Weights of a small transformer language model: 6.68M parameters, a variant of Adam for these matrices.
MLP neurons of a small language model. Each row is named by its layer, matrix (gate and up: input weights) and neuron, and shows model dimensions 0-191. Each number is 128 + 24 x the weight over its row's rms, rounded and kept within 0 to 255. Numbers have three digits each. A neuron's up and down rows have the sign that makes its largest values positive.
After each neuron's rows, "fires on" lists the tokens most often at its 100 highest values on Wikipedia text that the model never trained on.

L2.gate404:114146097112101157131145126147143118136111180139141103107148140104094164161107132171072149150097079089094122143154150171129115121111149121115164130132169100111085104148122103130102102118140129148130131110106094171113098115149118107072146146123145115133138114136166142166100108130140149130147100116088128157119132107135166148117103089135102126120163149130151118101083106156117123175100139153115110139104090122107114137129126099091129144120122160118139118162176116160141119146163161102114104158144120152120088105186133152107135093147114118165152134098121122140106142093103190128
L2.up404:120130133128156139127133147163148154184144096165117138116116161099105117132136164102146140132043121092178094126119102142137095138109136114111131169128178116067152087138106063118111104162145149139155127136121159126138121138149092146117119145108131130130133121127115089123108127119126158147132115085116115134131126102126162074156155124126107122142096121151153145097154109155132117122121075146132119143131121152107131141139096116146154105144187103126137143079172126131109159161128139121125068113096122140140119099141122154141116171138102085165128170161135098143143121102140127092
fires on: "ew", "enn", " Mich", "iam"

L6.gate178:112168120093133141131102094117103137144093097110109130124085121139111129141132114147132133141173130119103154151117125133183120087105107166153122112133171102158174116149138139112112139144130111128109115108109157097102132108091161145147120099087167166139154104137152167146173087113142102153138109146110159155116068136114121118114126150120109108119172152143148154148128157114133124136120109112124116171134107163098154123132144151119123127132120095121116093117161164131136123124097196124116159094127096135122082163095103115157199105088106136132100169139121135168089112159113139119
L6.up178:115159143070150155139107099156149159121100091137109151118096124107155109147169148150184131127114145129155131118161151078107156119164094132098087106122144176142108115151112100132131104174098156111133135106118116105121101105137159153121106130103163139123156152135107137132171106158137065159110151116103135140131116087101167111147159145089140171175129148185097102155113119121158132089118120109145127155132095102127108132109097084116154098124097088138126129116141159119101109125133115113108155100155144148164161149147121110127166134121112116135118122138152148085141152153142136134
fires on: " app", "c", "st", "end", "ost", "th"

L2.gate359:107127141149146121099100194126152166137153132104128155120107133167127102110164106122111100123097094124112133095136150126192113131103139136140115108189101117112095141153135133112081157123097159139128155124187105128125151169129147081153134107069143127130146102114113153099138109135142110097168116132148086138123124086091141100104121122122125154122164162154145136090142107110117092165125153133163154103086141120144119117139172123172151170155138117141180151096097116118134121160109138106135085095107140129141092129129147137138121126123156139131123145110171130116112132117103096172
L2.up359:123081153153132161138178105105111115111116133147119164107102115109132107122142122107138105150118124173097144110122134148158111158126110151115116145113089120148118141122136121077123113108114132131125129110106110138134171139117079168164163148150125106137117106146127147148108117115125144167142107140129106091108107116125165110113124113187134115164187124107148132197099164153106166175109126170116094112123147109132122194110074116145105113136094078125114154123119121108149111074113170126095136128133142135125106134114094161117114137183180117135100147145153105156098128136124147119
fires on: "ate", " was", " were", " com", " f", " population"

L8.gate182:132121174121157129132123131190127125121120112148161071161145122139119147122138102118133140101175126145089132132111139094112095118105145126137120096155115169111124126153125115115127131112111131139123128139151123124114126099158171154088086138119115105150120081126121120175113072068121098128128129147117119129130127134133126100119131089177130109168153085168149143103141104122154105134117129098103128162138146186139107092115137120100102154149130067116125172160166149109106135167167125116145131147155189103162139149105134160101155165118104140151133096138115099128092107139155123164
L8.up182:112146135147162072144152128103112077108139132111112131123126121149131113115102083129147141158152141182113124118146172149106125100100139122143148124089148132113168117086115125122129142131130114148176105143158163091157072095129132133103168136097112132114129163144061122149152144134136129120091153116163113136100160094095111142095122107147153118164132146129148117064143120129134123121114092127167130102142141154147129107115149129150147114162124143118073152136120133159165130147091164107133124168096130103130125067112126128145142148118113163085139072137117168167130111121136095146
fires on: "ro", "ail", "o", "ost", "ered", "ve"

L5.gate190:141105135164119138124156134179120110124157121142149106167127133106171123108122137126156108125108122145167102166145153145110130177082142052129159142154136115121135161111120132159121167156141103174092113106102156126121119108105115164164147114147099144065090134117129155102170111120109119134128116130119148106178110138120118138132110155130140113175100147114143101096108149107099180114093114143130154100142147115100138121137108132121186130162076109148119144068183104158163106113140129149112115166103124146132177119118106150112132135153118110154113147108119132114153127108121102129
L5.up190:177114151104127099122175119158132138137136095168132161171121107170156095125146127094116097117123145131138119150147164160138123123062150103086136101087118116133160154114156159112105161099142143129096171155139175116124120121094113145152119102087153143128121125130141127154142066103120156121154127116126116121141127127080140135124133157140118128105140147109156111091157159102117156098170082103107141142147123149135111100138108108094110134202137141100117149096121155113152097123146146127096112115149162140138162112137163147084088150141131175117142082097128137116132122115127105144
fires on: "on", "o", "ity", "one", "ation", "ight"

L10.gate239:169115086155149130127133131110105139122159132096115112105110144133179135127134127081151108095109155146138104128147083156098115133080077142066105173138124103083131110136117177132101127092139112143177123095123141135150136103154122121134093109120129103182137125167121124153116097087110157125114133123113105146122147118138121111118128139100141069118139092124107153111164116101109148116163120109135132132144147127088125112106137154122119162124163135151127110115114145113150152137154132154092119135113131157058102165145176122096149141159126178089116096128159104141140102125176161144
L10.up239:131140109129118103132140109085170131155126121116110073154103141090109115124113166116146106131103161104135136140122123154129147146147108075180122127107138159122135107136112136136126132138103145141163141181166158130110133103136121116097078155167120126155112129142119105094160137102138125122096104170157142158105131120160180120151158117119155135092142171129157154144196093117166097124130140120138142111080132156110160174136124116120106137187123127134141110142093110120133140173079091159157108104121106101140176174113144118105114123102127094115095121145095121124094154117140123122
fires on: "o", " so", " Ro", " Co", "u", " Jo"

L8.gate260:132168124147133131108136101138162130110102141127077135136112120136127165123126163139118087109102129165118154111100164051150116087145126101120150136134106120161125129120098130100093126121170170090135150115113100114121118122130104128146112166120126127152102113113112152131144138115123103107143086153150113163167124150133116143136126095154106078130144151123127153112130090144128117121113124156136157172099150101159151130096134136186158125123123161144104134106123128137137110136151161101134146074122146085116108109150092131131148163095184137063108144126093111083147158120085067145
L8.up260:173114120152108130153126089142148189157137111087118189105133138111090137088104072131112102097106144170167125130145114138106155125120142102148098103171131151117149133158093168120126096158113102134154136123107165120152191120119120083168145112093103101104103150164168144103157140118132110085154162137111111151123146148137132135129146138111131118136137104135105128111135129161147082112116128137140156072174131125154140079170117130119126120073152117104162142098106113145107128159126149145128099127093114153149126120064125110122141138134129116117103128145096159116138123124113130127
fires on: " in", " of", " ", "s", " de", " b"

L9.gate419:107107171169166143095170145121074171133107109125102134133102108184107106167125145079179145169136106119125093108133145141142092115108164129137168139099134116141115120161152130110139163161116137150106098129132135097120127138153119129113156105099127183145084116147121170123127138121145136154136148101087114108170108168121140186137127109181125133158134142115116090083141124098090142177136119121140105113137123116116120118136104129134077138114109129102126159149116131167103129126160129082100124088114122107141146145103116109158165096113167131122150122112112118163131112117163137098
L9.up419:147102085114165118127138110141116093067134120152156147123163147102117133141144109103133163090094134113101132131126141180107075106166131105131131133100138132108130117134121119124126151135107144135175094123129133140119112125091142090069085184121151140096134173127110140172103152165112127141140105128100134127140141147146121157149079170150160151140129143182135098148127161119153107132126107102120097115101152144111113107113103147158110126114136128162103085124100076137175159147134140121145131108148132165135116091136166139097132117185132119137164139157080085136135131137101126155
fires on: "ough", "h", "out", "her", "he", "en"

L6.gate346:106145145093122122168133150143131171147101140142116103147128156125165147130112133166167129145087091154140158120152096140166134089126093110111127091139140173125159156152112117140092134143105134125139159107160065125138105143111116159112130125121123077113099112142163130074138131131094178150116163120069161103144122113145137156095109097126169123168161175118144117144182129103150154136110127116117109145091091120120175117122122102120077150105143142112080109110111144157162118111112153124113115106109129136104134141112155156151115120116100112121127107163145126140073134119135096110
L6.up346:069102156149132137103147146158143079127091131156159130071114080125154118138143117107149136135107114154119111139139118121143120113129118107102143091128163118099112164161106123151135118137103056149160108109108119141129123116157097135134143130135105126131146109122166164127134127130129094168095162114159118142131113151121113146106103174138157124073135138138117138118116143092153154122089134150147139185176176166115131107155090110155151114160153149163099112125114129094123106154143127138132171122179145107111086083146131138080124123153131130117168082134105117143136126121170097142
fires on: " F", " W", "ter", " Wh", "re", "W"

L2.gate228:132131109133047072120152121148105072141149147167116111121132142118095108150107152141136118144123162173140133155170097137126156113154117102154139113069137124147150160149129112118082114106135106134115158093107140086141133084141117143108164128154121140104129168111107167134152141138136132121165174106121121133135098137132156115139107086131123142168142120082119142143170135139115161156109127157128120148109105147146116097133167137190117096130119115136113099137128111090152096148128110129167136162145148088126126172121144179135154128111081137084136114114163159150129138103105131148
L2.up228:125093111148131141149153114143156123089159164108096110130108124129131137127125144189106130130151144111114097174151075159135108133088109151101128146123136117168093150127157138085102116152149121092117122146168132128159154080142080127144151154110121170112114175102170108143133097127138170154113119076105086140101116141121142167151131065144170125128115162119123137088151119124109151140136146151090126104138136117168106138112145146097136133076135164165075121105140083107130141121127094156105161157140151124116153148121150120124162159117112137138080112136138122117142153116122114118
fires on: ".", " .", ")."

L5.gate373:128128113124152102124134088109149172127138114101101070147154130137128100144173116114106150155132124106130137129104120112133132144101104197161139123088119114120099104132161157118101125113132180124151141159135099166147097103136083129136126118132119136099131118165123125131160138089151081113124151123177108127131134136140107082146149152116106099144143130160183137161135125144122111184119103136108128124116142108121147127106159092126118149110146126140135171166098147165101137092114105119131097129181116107089078128148120129163132172131092177129135114104149158145101118133158093066
L5.up373:104131107096186083138072105117133147104152132121115086133102076120150079168119116144082152139122115105138149138132161124127188129146096132163118131174178093135110162130144109127092122136136115146146119103145139177092161107133116147111135102134135133136145158097116130110084130114135128130078118099132146139157121118161095173138146142167108179094108148094154120137132123122145095151148121125152147134087097126166165148133129151134125104186139127113158132099112158112112142121105106125129143146099109137108146148115145125100080090134155121135146103151151096134122087159115109111
fires on: " early", "ly", "ary", "ately", "ome"

L2.gate347:165123121126138113118136136132160123167115079145108144145104170169076136157142129115096135148123123137165135096130142110088106126116131141119140113139095080115161129118160117121129171165101122130086099121129131142134136101118152166101165147088122187170139096097165114158092134092120109114145136162109152127143158142121112121109112107156120114134126168119149151158154130068142122145093072122141117110101126174132149103169163092136072128144146108101122148152107110105172117152145108109124131140138133113118077130112160142110115101121116162112119077128101094132118116171150135132
L2.up347:124114114105097127166134132132066114111133136148110137179151147131116100096110126142146147138135168163118181133107145127087145120141135177092153070159068151142141154125130121155132086167095168112100103156140112144109122130134097127093106129111168146147120144124143088142102115141138083120155168176129133164109153153139080125119097124105137090160113115118140117106143153127126106097151107121104131083130134149089142100146141130120146115105134126122134136153131116126160098153105157116116150146127109114148136127134113124173095148132129116137101108208165142111075101115147106103
fires on: "ost", "ast"

L4.gate439:151163135103101120125105150110147138128172166126120122094113121135100106097111133092145135090144112139135119088108130142147145115137133128169116078156109138180177127108156097103133193084105118098122148164156158149164123131130165119123127132120152106142169088107125141127115137100121142112110119145112139141100130092110112069146139141123110150181113125142127105148165127138109085117125094092154138124106133097112148157142144130149129106124139126127142131140163060128164129135091107117147113125120104128142088076150168114101135113110139156126154089131134146162075117143161189151
L4.up439:133112136140102132058159185080082142117134149145148118105150131115115102126128162135101155145177085145115123139116163130144124113131128123113115166093116103158115154123143136121102126109086141159120190137150097143110106143094124110104158133171116051165165104139150137145157156127140170159146117110138133119130131125111148083098105145136125113108101131137114122129091136136131126141131100179109128099178162162142141113130148176097133163156096109121122151157130144101180114119139128127163129116137132089102132132160161141129123134168143109112113128098141135095144084103152111110
fires on: "it", " com", "er"

L8.gate37:155147165115154101143097112149115145164166134086101096116110188132124137143105142100135154161102152121173165104113125126107173071140104108132111125100164120083123155143165102110131126137102134133156150134140121118108138111153153099090124112140104124118082125146137097135148160159137168140114156143101105123089089134081143125148104104125150122169121132152135098093082113089169143145148134111127151122116119160117089101122093110114164184118145121131139109120111154115130140088142104135102126114130116137142145123142148148123153181131124140145125088170070113120122109147148094172
L8.up37:129133130137077151157127107163098118148127144117109085089168144117125152152127137119126132119160099131096106104171093167148142181118067134115127141123111121125126124163104107096142166096091105154115128078098100111117120171140108158187106137149112125096120137133139093136122111132167167141098137136110131097127123124168139131134131141127100148101151088117169126136112105125138188158131135164141116143123114135145091125106118105130144142094100117160110087171136124109100127139122137168103147141096139066118120100087107115106168117137135139149119173171092110161144135146132151105
fires on: "an", "n", "x"

L6.gate260:161119097147120150106137138127146114125097161163153144139103129179129130108146086139093134132139127136152159134147132127155127120106120119124114134102129064105147073129139127128111101105162145077136163136173158112127158064134162120125121127132140136139097120101121149155104109138133137107159089100135113134136124136102099119147126119139165127143150133078070152132128144159089136140159070096122134128076167110116147094147120136112133100142086095086128127124131124147118167100156140105135121136154147132103125176140119159143121146095095152088135081160135167144127134078089162156
L6.up260:126166120121110166161105139124081093141102137131168119087129154112123146104172151151131096137069131120119095072149130115114088114161134136158150166117129137144137110104169107110125110097116128090103114136081136150123127110124131148090101135077142121130125152085105118175159112162122137126120105076096166138092116117152126132166157133138135138130134068121134115136149158183137139101114122134145122096165113130169137142143131081145129096106097123112145162153145114157103092100084138115141145107122094143091151138154153123134134102130117145101121121129177151137150140123093126172
fires on: "."

L10.gate363:162108132135131146154147129071112095172133115129143118142112167143132130152138117148140119168129134098124134166106152101160101132168088130123100135166152131115132136132179115157127117081147144123125113168103123124128110110136136137159126108099084127100119116087134151129123225089129124124119152131117138152120170169130118148113088153084144119133157074113140116131169121134106097138144134125121092119121132106122153093114141150133125157110099081077116155118076146132128113109149132128121095126162159086066074105136127138128151158102118131117167118129132096151104138132116096144
L10.up363:109100104090119128159128117100153154087096167113117155119140156103143101139110142129140100105115147151144142161147146119103092123093123156143130152176175111126159151128172165079107127123072109136110080118127160145156124102098096168151092116133129146110128157162121155136117159105136152133139134123111149117128126156162121113151151121138134151105165140139126121140077128052151089114140124117119158101128138167108134122109122129114106136151131134148120093178104102152130124143132134115126097120154146153162132096073087122101093153137174109132154101146088133154093125105156124087
fires on: "ough", " As", ";", " that", "at"

L8.gate32:137073124139123120116158131120143113178145133155137075158123148137110135144153162138152110148134109112131141106080092130133142110139112143131135108160144124111150127153100095127117105113103136169149154120133107143119196104144129139089119134155179132143154157135142115125126111119144137103156139142141098109152106127128149178153072092097100102145148134127099106129141155139102111143146137120167111128089141137097119145138120116109143164142128153088105137125163090116105132129110134140171112154174137115143114159098161139089150150063085140102119075139161111145083127126051129119
L8.up32:141107126116141113117122119108112110123135117131128148113150140120118147140122149156143104109093142132108115145132133101113121128133153132062130152134142112152112099109119134106134115141104106123119137139114110143193086052144114130131135119116145136122128105126122122131155140108131156141091159155129101127083122119137085161144098163173170066117123077172120103107099138114141123126113097197110129115104125129131133116196114165127151115099123130128139171159156137145080119132138110135111148110128098117089139151121127093147184167137151107121091184136091139131186100182118127103
fires on: ".", "\".", ")."

L6.gate231:122126102136116148120121075143147125110083152138122109154120112156110117146132126133166110097127139117099122108118126141120124094118115153148143104167136099126127100110078152108161095119132081143120122117135116122164142138128141131101115144116135159127161183109096140127141133120098105160135152140091128197102132173109092136147140059098158164105088082141166134093090098108136138164134123135136117183117133106168087151128097143143109127159131115149094102114126085141144098134143179106102127118137095140190130148130180106166149091136125094139157150133134132126096135121125126134
L6.up231:146161189090155110106122103129101125106100140132144147085127124078151111155158088121146136125112177131080120110112129095114125124116143125115073118087123139148149125129091119101125115114116098079154129157118110135178109111117120162152122099101108147042164130134118116100104167124129111144114096139145126155144135153161153146153101123100150123147144164137165115114180166132148195129120148134112147121156107116154141133132113091118127093113101127140115173093102115123129153132122147146126104146111142109139151065157142141163102154124101113109120098138105107156132122122143114143
fires on: "e", " J", "t", "re", " S", "en"

L4.gate487:140131109137135137105071091119195094129067126106103168143115117139139137126141135119138124109097147110130144103170094147165139049200126146140153135095167107088115140168095105149144134141132125134145126111141163156149156115146151105134110119146154117121177133093144124097120180103103120153131165127111134158148114124153116138122151128099113145096127148112144109107127124092155126107137090119165138089107105136127151111117098144159112139141169055154134098084123140114119124145106146114116158127119109128142093113107107138106123117111112148099130138175094118122142144161109104126
L4.up487:135139152111090166121109120131118143088059139104118119131155156118109104132149127181113132156139155101086165136147115114140142116161098130144118088089105052116155111160076137124148125163149125121109157135135134166149121123128104142111117146170160165112179142148089139116131121146132144151117151148094136154141134165088152110139073119075150169113154111163101120126122159144103122114129142126109168138097140118121157083102107120110146121056107117133123130107107123152146146144120148111126118171158136102123120124148142138144123101134091119149146092150075132099126116145134112118
fires on: ".", "c", "end", "t", "g"

L4.gate273:112115145067125149103101144106160141122130107141130156128131115154148125113102106112124146119116101129132141160178156154121139107127139159096103124143136126143124128108157141166162145124133120157142203147133149127139089111112153132136101101172139116109106141110171110135115121107129134109145096118124158117155150115135136094130141146122131149148152131118096146101159126129111111078138170063125134115150200154080153083118108124066115158102124105142144142118120134142148163145081158124134085116137093119096086092111146146104126118158136131114143081162154113093081133146168148109
L4.up273:098128154122124163113082167093133115142115113108118156110144171161089122087139119113171164151130171145119124137140154126104109128158133117109132097111133135192144156116128131177122124123147149171131182140161115154140120160127126119131149149134174121118152102165154077114130146133108189120137116081132131174137143103089167139117124143143151168145125118138148135096120141131107098101120141154098108144105093105098168090089121141120108133130146114111137128098185125144138115140119117106126100132117097122117119086129162170151160111105148088133111095126077081107122158146124113120
fires on: ":", "born", "er", "ing", "ity", "ase"

L8.gate308:103127167114131134129183135098109152143146074130199114106114147110117074133069126129150097092141173125097190060155154111188112146120117118145104131153096112127113115133137152099086103094178141127148134074140128122121116151150129138099139124119122115126096117100127124152085134132165131152144151094107151109110149105129160108136131117118144133137147116129144122103157108131140115130146144125136088135143097115117094152099144126148101077102116116103162112139183124127150149109145092146122105137088160097131113144107143137128115137137140140158138120085163130137151140167127119155
L8.up308:124143162127118168114119103140130116103118112106159148088115137116138140123143113171164157164127124146120168113143101090163104126161097081133146101092092155131129122124126106112150116124146105143130179152137177110128154117086130138147147141115121067108106103145097132138158113149099100125153162137111151140112127122137173121115076130139154149155146129088122104148133170102120152103134132111160116098128116139175150128142120146142125102111132159140135103121144081096139095132112142136108146150134065120084102145119128178136121124156180146123144071083151156143099167122135084095
fires on: "e", "is", "in", "as", " pe"

L9.gate196:111115144117150079128106121083178121184156069133124155173131122170140147124109156104098112103107121136106190161139095150105124092141109127128129135113135068138129101143169155142126112108187124148107150039062099120137118175117143151154123147103160112156137130110134095137104127139130131116113155111124148127118160117093099112120170111130155124070164145150116121107130126145115159114159113153144161137125116134139131160146109134134132094116128156119166100130121138145121153116127104136129165113125109124095116120117143126112136122131145125157105142167110102103145140119123075140
L9.up196:148128117161155163135121137117152147133122085127120149157123123110082144114149144098167075116136178105149104163118121125129130112150144163165136126106117140117137123117148112127130076152138163166142109136122158077148131107118117119140080124113122134143112177126134165142106134110111107139103152183137082114114161094128112122105167158109103163110100124114096101066144110129154142081117122130117139118131161095178120120141139122150177148121149160091106064061081135124101131093116127134146086138113098141131143133151154125133120102113147128141145150135099138136118160161145106148
fires on: " de", " of", " del"

L6.gate165:133132102130163131151154089126181119146114119064126150117134094128152163130170165146140119065108173186143132136134130134145123091100095124096155110145116141121117135123106142124124113109125142130148092160128119146147128129132115154160140130151167128115132155111090151094150125098100155154103099144116160107107121151139096164165152083132096103166099128124139109088159123129136129105130068163119149097127156150145100150079114115141126126117149087109152186068134144167128099175121141114132145125165099149130125140154086126148117096139125148111101123142126139102124116107138119158
L6.up165:149140127139142146096152121156153118146082148127168145102131116097130150127159161160127126114115171159124110139155129074146137113146120155096148128147156132127095130116086143108110135180116139067135119094091140152087107099149105158095117148153177115142130177131094138119119128131109149131129103083191146129140069092133113152135144158134148158076179132124127118093088122141132117133143096133106097117136152101095156126088108145151131126159174113128107133127126134109101143101086161161157149140135127144153138114117117165128120139133148103147094100134138105115102148166123109085
fires on: "ik", " Art", "im", ".\n\n", "al"

L9.gate273:121116115116136106121084092121134124137166123092158116133132143137175072180131148143134118121112189150099122133124131157105093140153148152093098188136104127161174110133125124113150101106134140146146150143134087120107135108132137192113129111124109113136116131128085168146096127117124097153131135152083139123113150121135096082159081107111110117123123118136153118117140123179128124126151077143097155130100107156114129143113110182107097159171148146147093134137167158135122130112103123068151132116083103160124129164130139109125146139176140155156123157089122144106107141125164126120
L9.up273:111132104088147123137133095101105112133099140149072124123119141115154113170147153105135122074121130131077116099124109135092143145147084116149134126105132107103172113164128133137125174157171181153134110171154111126150096139099131146133118175156119159152098093150168156087179099115109114118127117130141137129125140141125126132131172102091147122122146098103116134119087111094146120119126126089111164138129105115159116148085108153140183128127133141159091126155123127110124169142146117165152121168125093116120167129110149116096173137201128126101157143126135129118107129159151102115
fires on: "o", ",", "u", " so", "L", "y"

L8.gate450:157140118115126135129153105133142091158145106154134111145124144098104093138120115159148158131105158108132152162153131137114064109063078102133160146141137138099176152159084111129114175130101119161146114122121157117147113099135126127135091148093105102116161131135146126180104125088119121114138175100108102158121164082095130133152092139164111143120122154118156118157148126088140122156077111150179110155099118117137120112154133136116113107118101130132113121144141127135137136137106134123206116132136124108108050116131134156084122119133119128141131137162161099140106099153133149098
L8.up450:108114134127126122123140130117106099155154123122134121130115117127098132126128151116113115128156146103115139126125172095123135156115133145121159087141108106143149156138110103118141132094100134096144087084128125105109082137145134136167109122170125174140134150100159119158126080099150117146179178074174150105153138112149131110152163142143130152083122129143128136153125178092110104113130105118090172106131123119103138107131091158131095144127138122164149141075161125092145081153126153143109126080162151121157120148112141073083142117171112170105103108087142136143108078105154111126
fires on: " well", "ost", "om", " most", "et"

L5.gate392:139172116132157138115201095109122144113176139124104120175109137087109169151160104140116112139172104148102160183142140169160111082109156144128151132122085118172109117109125124136090130133129088099109093135110134102121089163120120104129080130071116174148141115137155126159112089110151165089144127108125143144125127153095102142144136120077124145135142102111148138100148134125132155103146103082153094156165137118137121133121108102087132102142128131118143120147109104136128123110127098132152119089088127138096103124111145128150151128130136149168123127133160117131109109057134128140
L5.up392:127110136149112095133145126150110102106097122189129147137142153110107106131114152159154101117121149126120211156138170165117108089126145129103111155102128118100110107092083166123123145157145136171139138108100137155120084129104111121156107156100103133124100170132150105130155139144119145119116099129141128148136171086132123102119103151124124154114168135136136089128145111126128147114127108137098116125122127145109158129132041111116140122180133120152082070134123105095149154121141104102102137146114140105130098075128137163120117093145163146129182081157136115112119125139130089147
fires on: "h", "en", "-", "y", "f", " of"

L2.gate453:112152137142113111109108106154134086141143091123096122127091120134091108173132156103182102165157154155116132136122124153121133159130113150100188105135139071107121174137073151126139155151090154121133148123129136118130117122157120138145088095102169134103157106150118140119149116096134123120121103182151129137129103102168119129120131149089114132070172135093149089114165118126136134124135144154174155123116125117129103141140132150128057124123174156178116153107109188141110110142126124139150145104077101107105126102127107141112158139112116141130151118140116176135111134138124093136
L2.up453:115109148142078125169126158100124142131115149118153100156140111135140102157104122117160085188126115121134121137152104103116136105157105122127157160123132068135125097131117134131131118107114159153151097093116134128078144132137132178129139110180157125128123102130141100116144156138128176137205159129132131155142087092144147162110120089139079092103153109107109103128156097150096131159107160098128146115148132139102093126124144194141142132128114148167132123112144152134165108109156139132155128091117127142100136118162116107157142145125082158094152137125087122139113101163163166147
fires on: " co", " more", " most"

L5.gate23:127147174128102129135110149147116129168147155150124146147106141156130147146147151124114134127046133141156099176139113122096105127139137117143144107127144142124116099097126094141113131153118098169117132140112125132089113144132135114097157155126132116129110129126150159138130125163110159142145084165116132126173161161132138111147140166117164118070157087145047098117117135085170126089189143096085108130112126149121117155146090144127157125126103133197067108113120116103145152150149119132113149147109110131117151106121153144127125128114132077151091131146125114084150136119146106122
L5.up23:119125153151115113083164097109129056154156133121110124118128122156117173167136144110123117089153150161146156096097103121145121094135109150139137148132146130121107116123142150146114173090087167119132149107111090136098120119126091162186131107166137124153132099122126124094107129076145116134134111133149119101111106155137141135156111109102130095097127106106141127114082125122136113131173153139090142114158139130170140143097143139124143162125147100116116142172115149125142099118121146102136101199108133137087118124128125139158173130109188199170125150120129115113129106108165121092
fires on: "x", "ix", "ven", " World", "an", "ight"

L4.gate406:137097126110144159127158136132128079107155173137120155116116146126115168135161151109128155152078164119124132113131132137138131104167164104137104142122134152139050137116115124119117092106151155084118140141153107168124120123136131073122106147092123093142091126113142142127106073121138115127149179133119124112107150081137106101139114122170160105107117119156103151103130145139153114118138108126141084143121159181147130113102108124161132108135111142092094153151108138129083176143119117121159135108116152148096120119102157113119126155151214111114127116151181105111088096122104128113
L4.up406:151117096125119139093093085128147111149143115111161155102062171128153149125167100126126131104111115156167130095087089127143123115174128116117125115161173140168091103103099106142113147162152127106125196149153139147120126133090124155167150137130123147142095116153185155116097129130133102144122140121103126115144097140109101118128119124122159097135099159124132145132115108141139140145145084073090094145136097154132135130104115122118132149115179119098139110110104098138125151115115139119154140087117142123101140117074115144085122148127160145122086122129135056134130125163115120079
fires on: " of", "\n", "2", "ite", " |"

L10.gate220:104132158117138089164152094097147118185109130164105155111088147144135174099154138134134124068144104125103169156166102087133123129144114144152153083156130147140144159123132123107140110096144142116136094095159096123133153134141123137113125143091083092127134104165138099122108120125161089162129099135103136127092135137117129089137178090110140129141106080121098115090127085161117139098197136138133117146101097141152097142127107132137103129133101150138165100107134132107118132132149135143097091085098120146111130134125139102166150151118099116155123134170151144109161132169159118123
L10.up220:126125163099150106147128078146106118099131070157081176111110109140134072151159162127170113158122155156119139102145145139119151111143061101097122140154091132087101097130186086145133166132127128147186134111166124146115160124101130119143114142107166150103136126145136119115137124158143093139110104145149107120147116129139137113125157094126162136153083118135147158146111126167137137140146157149085129154156133196131112131132103129110118113140131130141132136120132131140120136138125103115104131136123123111120113106127102159184125113149153138138117096111083146178104096123150062105
fires on: "ent", "r", "as", "e", "re"

L5.gate316:125136132141110133076155132139146142143160122071150092133127108094157111146122134100144119115068071163134146122127124130135116154145108128170196100112124084130132157130120076120117128130129146154154069111109138111144127169107081124149135107133141128108110148115127143092133129141125136127142135098136162138149130116162141132122112102124111164136129085100099103097189138086160144146123131086113116123108143133131139144101117133166134153149073065156134097070083132135140171148131155127148124139132116158140126081147156124152134113131133143126117133129103111117092143195130140136
L5.up316:107130091150172156133115162111106094141131153145102146148129162129148081090134086160158098095107146111146112154113099127115125107117124085101182143118158141150092090133101147164110097132148089155111143147091117115127095112105136073157159090105140094128147124100146145144132093111141141144128133169142131122118118136107127121112150136121087190114128105128124124094154150105104136157172159106146128130118189166125174102143131154108170112138159110129137181118101123140119122113136135119084116098162159145114120111138141166097130091124178134157105117136143132134119116122164140104
fires on: "on", "o", "an", "pen", "ann"

L4.gate408:147128111122119108131092126102120175143168141152119144124124140130123160123133110101077144167170096118154114106119128076140101126104094172173146162160090118085129155110106130112149145118116156101138151137127113124117136149127145189083126141144100134096181171161118124126135117114132122135111112136120127124122111170139101128145094089101107113156141140147140131153107080105124123143134091103134130127149123138116132133136118150124090174138110113086140154164085115125112159100148091122145085174125153132146114116136132146092139125135117144155130138131077125072093152077182078134
L4.up408:135153125123139123124137097131121141142126135140159120099173108169190118130152093124112150114135138159112140139100108114136134154110148161122115179115129103132108104131148116114128100152132169111110120115084143168094162132116143142124117151105191147122154117119136157185100099108151090095091113135087130135110090103115112179110148121105168124101111134110130154156110175096141151150075121099143128116074133145110183136116132129134161170105164105096142143148122105149154134127119148110148138149092187139153132152129098121113140171148143129121095130097121086143138105149096161109
fires on: "ly", "ver", "ially", " before", "ately", "ear"